From a checkpoint of a small transformer trained on Wikipedia.
Size: 21 layers, width 320.
MLP neurons of a small language model. Each row is named by its layer, matrix (gate and up: input weights; down: output weights) and neuron, and shows model dimensions 96-159. Each number is 128 + 32 x the weight over its row's rms, rounded and kept within 0 to 255. A neuron's up and down rows have the sign that makes its largest values positive.
After each neuron's rows, "fires on" lists the tokens most often at its 100 highest values on Wikipedia text that the model never trained on; "fires in" lists the words (lower case) most often at its 100 highest values on Wikipedia text that the model never trained on.

L8.gate674 [125  82 111 132 107  73 148 178 146 147 120 138  96 134 145 149 137 110 143 127  90 124 147  97 160 146 153 149 137  85 184 133 166 133 159 161 103 119  97 147  53 133 137 108 112 114 140  98  89 191 126 107 115 178  93 194  87  95 155 171 131 113 127 141]
L8.up674 [ 53 109 101 145 162  92 109 130  92  94  66 130 161 136  99  91  98 114 100 165 126 113 126 128 154 143 156 142 104 127 104 158 119 156 116 146 150 112 135  75 127 114 106 113 199  64 134 116 136 108 116 189 133 118 184  89 165 105 156  93  63 133 173 255]
L8.down674 [120  86 158  72  73 107 191  73  68 145 128 140 163 146  76  92 177 121 130 131 132 112 192 137  81 144 174 115 150 137 115  98  96 110 111 165 109 164  84 152  73  82  50 124 151  93  98 161 112 134  80 150 133 109 144 113 141 148 150  78 149 136 200  63]
fires on: "at ", "The ", "in ", "de ", "for ", "told "
fires in: "at", "the", "in", "de", "for"

L4.gate473 [141 200 128 167 132  90 105 134 137 142 159 137 147  89  94 104 120  61 100 142  80 127 103 153  93 165 122 137 129 174 116 137  74 149  91 148 141 167 121 147 130  76  73 118 157 149 107  97 179 145 101 158 127 175 142 135  99  93  97 115 129 146 140 145]
L4.up473 [130 169 156  87 140 128 200 150 163 123 157  99 196 127 127 113  79 128 188 146 123 131 155 148 104 142 152 152 169  81  71 155 136 104 130 147 118 103  89 138  97 134 123  90 183 161 150 105 111  78  83 139 199 148 120 102  48  68  90 180 181 117  83 102]
L4.down473 [170 174 176 135 103 156 153 121 152 147 138 124 152 119 145 148 132 117 129 111 144 127 124  96 140 170  97  94 135  97 105  97 143 123 125 145 105 133 159  78 127 132 176 130 131 111 161  93 153  97 134  98 201 126 118 143 137 125 120 111 145 115 153 133]
fires on: "the ", "in "
fires in: "the", "in", "my"

L4.gate718 [172  70  75 181 121 115 124 152 115  79 127 142 109 130 101 103 145 102 195  56 118 147 158 126 148 106  85 115 132 121 161 102  94 113 115 110 146 111  81 157 143 197 135 176 108 118 117  92 187 156  91 120  98 156 125 198 118 144 152 110  96 183 111 149]
L4.up718 [181 178  97 157 165 162  72 147  97 204 124 102 131  81  95  80 119 113  87 200 151  59 161 177 109 149 119 154 118  95 135 152 111 137 150 131  87 112 170 117  98 128  67 100  99 105 181 111 133 109 134 111 128 137 147  91 148 100 189 112 124 136 136 158]
L4.down718 [121 131 161 154 161 106 134  87 142 187 146 103 203  55 146 157 122 152 101 138 175 142  65 121 125 174  64 158  92 151 140 102 147  97 155 102 149 119  93  73 136 140 136  86  63  89 103 158 172 124 154 130 142  73 142 131 139 113 141 128 143 100 163  88]
fires on: "in ", "with ", "at ", "by "
fires in: "in", "with", "at", "by"

L6.gate65 [169 125  87 140 151  94  99 169  60 119 190 104 144 156 107  91 104  98 180 133 147 126 100 174 160 126 169  93 126 122 190 153 123  99  83 110 114 135 129  96 110 123 131  91 104 147  72 123 142 151 114 117 133 135 118  96 157 171 151  95 116  61 144  81]
L6.up65 [135 151 118 107 124 116 109  93 144 107  83 154 198 135 137 141 162 108 131  93 126 143 159 183 183 201  90  74 107  97 151 151 101 139 158 157 116 177 116 119 144 169 123 123 108 118 111 164  89 162 121 201 137 120 149 124 101  89  79  99 126 148 120  94]
L6.down65 [ 98 138 173  83  88 107  95 111 108 100 155 145 108 114 128 125 154  86 131 192 134 134 122 155 231 152  97 132  99  85 128 107 102 189 143 108 138 156 117 131 115 159 130 154  64 146 154 125 155 137 112 124 130 158 119 143 125  85 131  85 179 113 165 117]
fires on: "of ", "National ", "Public ", "for "
fires in: "of", "national", "public", "for"

L7.gate735 [128 185 109 107  77 153 116 127 108 136 186 201 152 137 112 164 122 129 153  80  71 141 138 196 113 125 153 125 128 128 109 126 131 151 166  63  75 120 153 134 147 131 137 129  94 114 113 125 139 162 168 112 167 152 117  99  69 109  92  68 117 145 151  85]
L7.up735 [108  75 149  91 103  85  25 121 114 151 130  86  77  61  97  89 137 173  49 140 115 136 148 148 147 106 133 114  77 120 107 130 115 119  85 108 103 115  81 104 129 102 138 159  96 122 134 119  86 159 112  70 134 137 134 164 156 102 139 129  75 176 154  94]
L7.down735 [123  31  92 123 163 157 107 111 145 109 110  97 126 115 118 132 171 109 139 162  69  75  56 149 142 213 153 121 106 146 101 145 115 154 115 146 195 170 114 151 140  92 154  68 149 136 127 158 134 135 208 121 161 136  92 159 118  91 135 143 104 148  76 122]
fires on: "to ", "for ", "with ", "before "
fires in: "to", "for", "with", "before"

L4.gate205 [150 122 129 166  96 189 135  62 206 125 115  98 110  88 146 110 134 102 154 122 179  82 115 105 127 114 146 102 163 118  64 160  95 125 131 170  90 107 134 127 111  68 191  77 132 162 132 150 165 201 134  96 167 161 140  82  84 109 143 125  58 110 111 153]
L4.up205 [166 119 108 141 162 138 124 117 179 130 168  61 101 147 129  93 153  97 181 179 125 140 146 166  93 171 163 172  97 135  94 149 142 128 130 137 158 129 114 139  86  84 175  88  91 157 120  88 124 112 143 134 121  96 151 103 102 156 113 116  67 152 163 190]
L4.down205 [106 134 131 113 122  82 167 240 106  59  84 144 126 145 131  93 117 139  94  69  62 139 146 128 108 126  76  72 132 117 157 137 104 168 108 130 125 127 107  77  74 123 115  87 166 105 141 116  90 142 129 145 115 122  70 110 142 113 117 128 115 104 126 104]
fires on: "the ", "ulus ", "ent ", "these ", "Most "
fires in: "the", "figulus", "these", "most"

L6.gate671 [187 141  50  94 154 121  86 117 134 133 161  99 122 134  82  97 157  78 197  75 113 182 125 157  89 166 135 100 178  99 127 164 109 140 117 145  91 100 165 170  75 123 143 102 118 141 155 133 142 121 151 142  97 135 162 102 112 113 138 141  82  91 113 114]
L6.up671 [134 123 172 157  89  87 149 139  92 173 152 151 155 131 207 140 137 144 169 167 103 182 107 157 134 196 146  97 119 101 128 105 103  55 135 120 108 155  77 100 110 129  80 142 173 182 120 170  81 153  60 149 103 145 151 131 141 131 142  82 102 172 124 109]
L6.down671 [157 103 118 147  78 127  95 145 152  82 205  96 125 103 180 114 130 137 179 130 187 128 146 107  75 113  42 125 148 165 111  90 126 134 122 144 135 136  94 138 114 139 154  93  79 148  90 115 175 140 125 160 148 108 182 143 130 140 141 160 141 110 127  99]
fires on: "of ", "without ", "under ", "like ", "with "
fires in: "of", "like", "without", "under", "with", "to"

L7.gate187 [158 148 100 190 104 118 150 199 121 110 150  94  69 144 101 182 171 135 101  50 104  71 109 174 142 155 169  99 127  84 184 155 123 172 142 166 134 177 100 138  78 132  97 109 108  65 108 131 119 181 121 148 151  98 100 104 106 111 135 152 111 141 142 170]
L7.up187 [118 135 159 119 126 113 108 165  95 148 116 120 165 141 102 135 128 103 134 136 119 172 141 156 138 136  55  87 180 183 113 156 102  95 103 125 116  88 140 119 104 127 170 116 139 131  71 132 137 105 139 166 102 153 105 136 120 143 101 142 175 134 111 111]
L7.down187 [139 115  54 130  83 127 116  98 145 144 108 138 128  83  75 126 128 168 173 129 121  84 162 136 174 171 136  91 102  38 141 102 169 212 164 138 169 171  84 125 105 113 125 112  56  98 163 160 119 134 129 160 193 141  67  76 141 117 120  70 162 113 159 104]
fires on: "of ", "National ", "s ", "for ", "ans "
fires in: "of", "national", "s", "for", "veterans", "university"

L4.gate331 [158 197 130 129 122 100 134 110 158 169 123 116  84  94 124  93 129 109 125 136 104 123  57 134  71 136 139 180 188 129 171 119 135 116 119 190 109 151 192 100 123 109 123 110 141 130 155 124 145  92 115  82 146 177 118  95 110 113 142  90 124 162 136 148]
L4.up331 [135 131 146 116 169 118  85 115 149 166 159 122 103 129 112  64  97 135 119 123 102 110 105  99 127 175 120 176 119  57 156 215 167 162  88 161 128 156  97 149 111 139 175  87 135 171 181 129 118 183 123 116 113 119  97 120 103 154 144  68  96 123 154 111]
L4.down331 [138 111 144 107 125 123 144  87 101 154 100 118 134 147  61 110 139 118 141 169 149  97 144  89 113 109 146 140 176 114 125 102 131 182 124 176 119 151 148 140 173 126  83 125 118  99 152  73  91 128 156 110 157 148 113 107 142 121 154 113 153 111 120 161]
fires on: "the ", "The "
fires in: "the"

L18.gate241 [189 145 127 197  84  80 115 127 150 193 175 148 156 149  69 125 170 117 163 126 175 101 175 112 120 158  98 202 145  82 137  94 148 108 132 160 113 101 127 126 106  99 136 130  80 105 118  65 133 130  90 130  73  86 130  79 147 103 107 195 170 184 154 144]
L18.up241 [123 143  82 103  88 141 124  38 152  98 153 114 129  93 104 107 141 164 155 192 123 126  99 148 131 190 127 170 108 166 144 117 120 163 186 135 126 105  95 124 112 133 109  86 149 119 164 110  54 118 143 151  98  83 162 120 186  37 168  86 104 130 145 159]
L18.down241 [137 195 149 131 108 153 164 183 120 103 119  96 106 132 124 138  96 105  84  95 172 127 105 123 156 129  50 161 160  74 118 100 101 160 176  99 131 177 126 168  79  92 139 187 130 165 150 133 154 154 100 119 184 135 138 157 106 112 138 143 151 118 107  91]
fires on: "for ", "On ", "of ", "in ", "on ", "at "
fires in: "on", "for", "of", "in", "at"

L7.gate87 [172 170 172 143  89 134 103 157 141 188 113 126 181 115 116 142 172 150  86 134 121 118 139 147 140 135 166 151 153  89 136 130 112 119 152 149 202 164 160  89 137 123  98 107 136 119 156 170 118  73 174 176 116 143 148 133 117  86 145 127 186 190 169 128]
L7.up87 [119  91 184  88 117 109  96  96 121 163  94 140 159 107 159 103 106 149  80 175 138 149 152 113 145 129 136 175 139  57 124 144 117 111 129 119 119 126 125  67 188  81  90 151 117 167 148  91 159 145 119 113  53 102 134 137 119  78 164  76 132 139 165 172]
L7.down87 [ 74 153  68 142 123 112 139 132  76  75 116 143 128 119  84 116 141 129 148 147  82 115 192 103 179 160 138 113 137 165 118 144 169 159 121 168 110 103  83 162 101 112 167 179  84 132 115 137 143 196 144 130 136 102 115 126 122 151 133 159  73 120  68 111]
fires on: "0 ", "1 ", "3 "
fires in: "1", "0", "3"

L4.gate96 [146 139  62 129 106  77 140 145 141 124 144 173 100 120  69  90  99 113 150 105 113 133  57 120 170 110 147 126 147  74 119 143 103 125 193 123 154 113 141 126 116  73  85 137 121  76 179 154 147 121 179 207 130 129  95  95  62 111  88 121  85 122 129  92]
L4.up96 [133 107 137  48 105 166 167 102  91 147  61  94 201  92 118 138  96 150 147 137 124 147 126 117 164 159 129 119 132 141  63 167  90  84 115 142 124 146 112 104 122 102 116 136 132 136 136 110 138 119  52  87 133 165 135 160 146  79 135 183 129  62 125  97]
L4.down96 [148  94  73 123 105 126  93  53 180 182  85 156 107  69 139 134 151  99 171  87 112  75 126  81 151  83 129 125 114 127 118 116 103 151 132 105 140 110 112 121 138 172 175 105  93 113 145 140 149 105 130 146 118 113 162 157 109 152  60 132 153 118 135 198]
fires on: "to ", "from ", "on ", "with ", "of ", "about "
fires in: "to", "from", "on", "with", "of", "about"

L5.gate765 [157 165  50  68  80 148 184 188 177  87  88 119 122 111 160 137 115 167 144  70 107 135 126 141 113 119 175 207 163 120 112 130  99  95 136 106 110 122 143 125 103 143  83 126 101 109 172 124 105 131 152 119  61  78 179  88 143  83 108 138 116  87 135 170]
L5.up765 [153 135 172 115 144 189 161 102 153 137 171 119 212 165 137 131 143 142 180 129 100  84 131 177 114 157 123 170 116  99 131 147 117  99 114 118  91 148 144 133 135 172 115  95 119 130 157 126  73  45 144 179 164 115 121 212 132 127 129 120 153 146 148 159]
L5.down765 [ 96  95 159 111  23 116 108 148 111 153  65  95  75 112 132 114 160 101  84  91 103 125  83 133 136 134  86 120  73 104 150  93 120 126 150 126 138 118 146 139 105 117 139 145  79 137 110 155 156 107 159  79 121 153 204  86 139 139  83  73 154 193 121 125]
fires on: "at ", "from ", "to ", "studied ", "attended "
fires in: "at", "from", "to", "studied", "attended"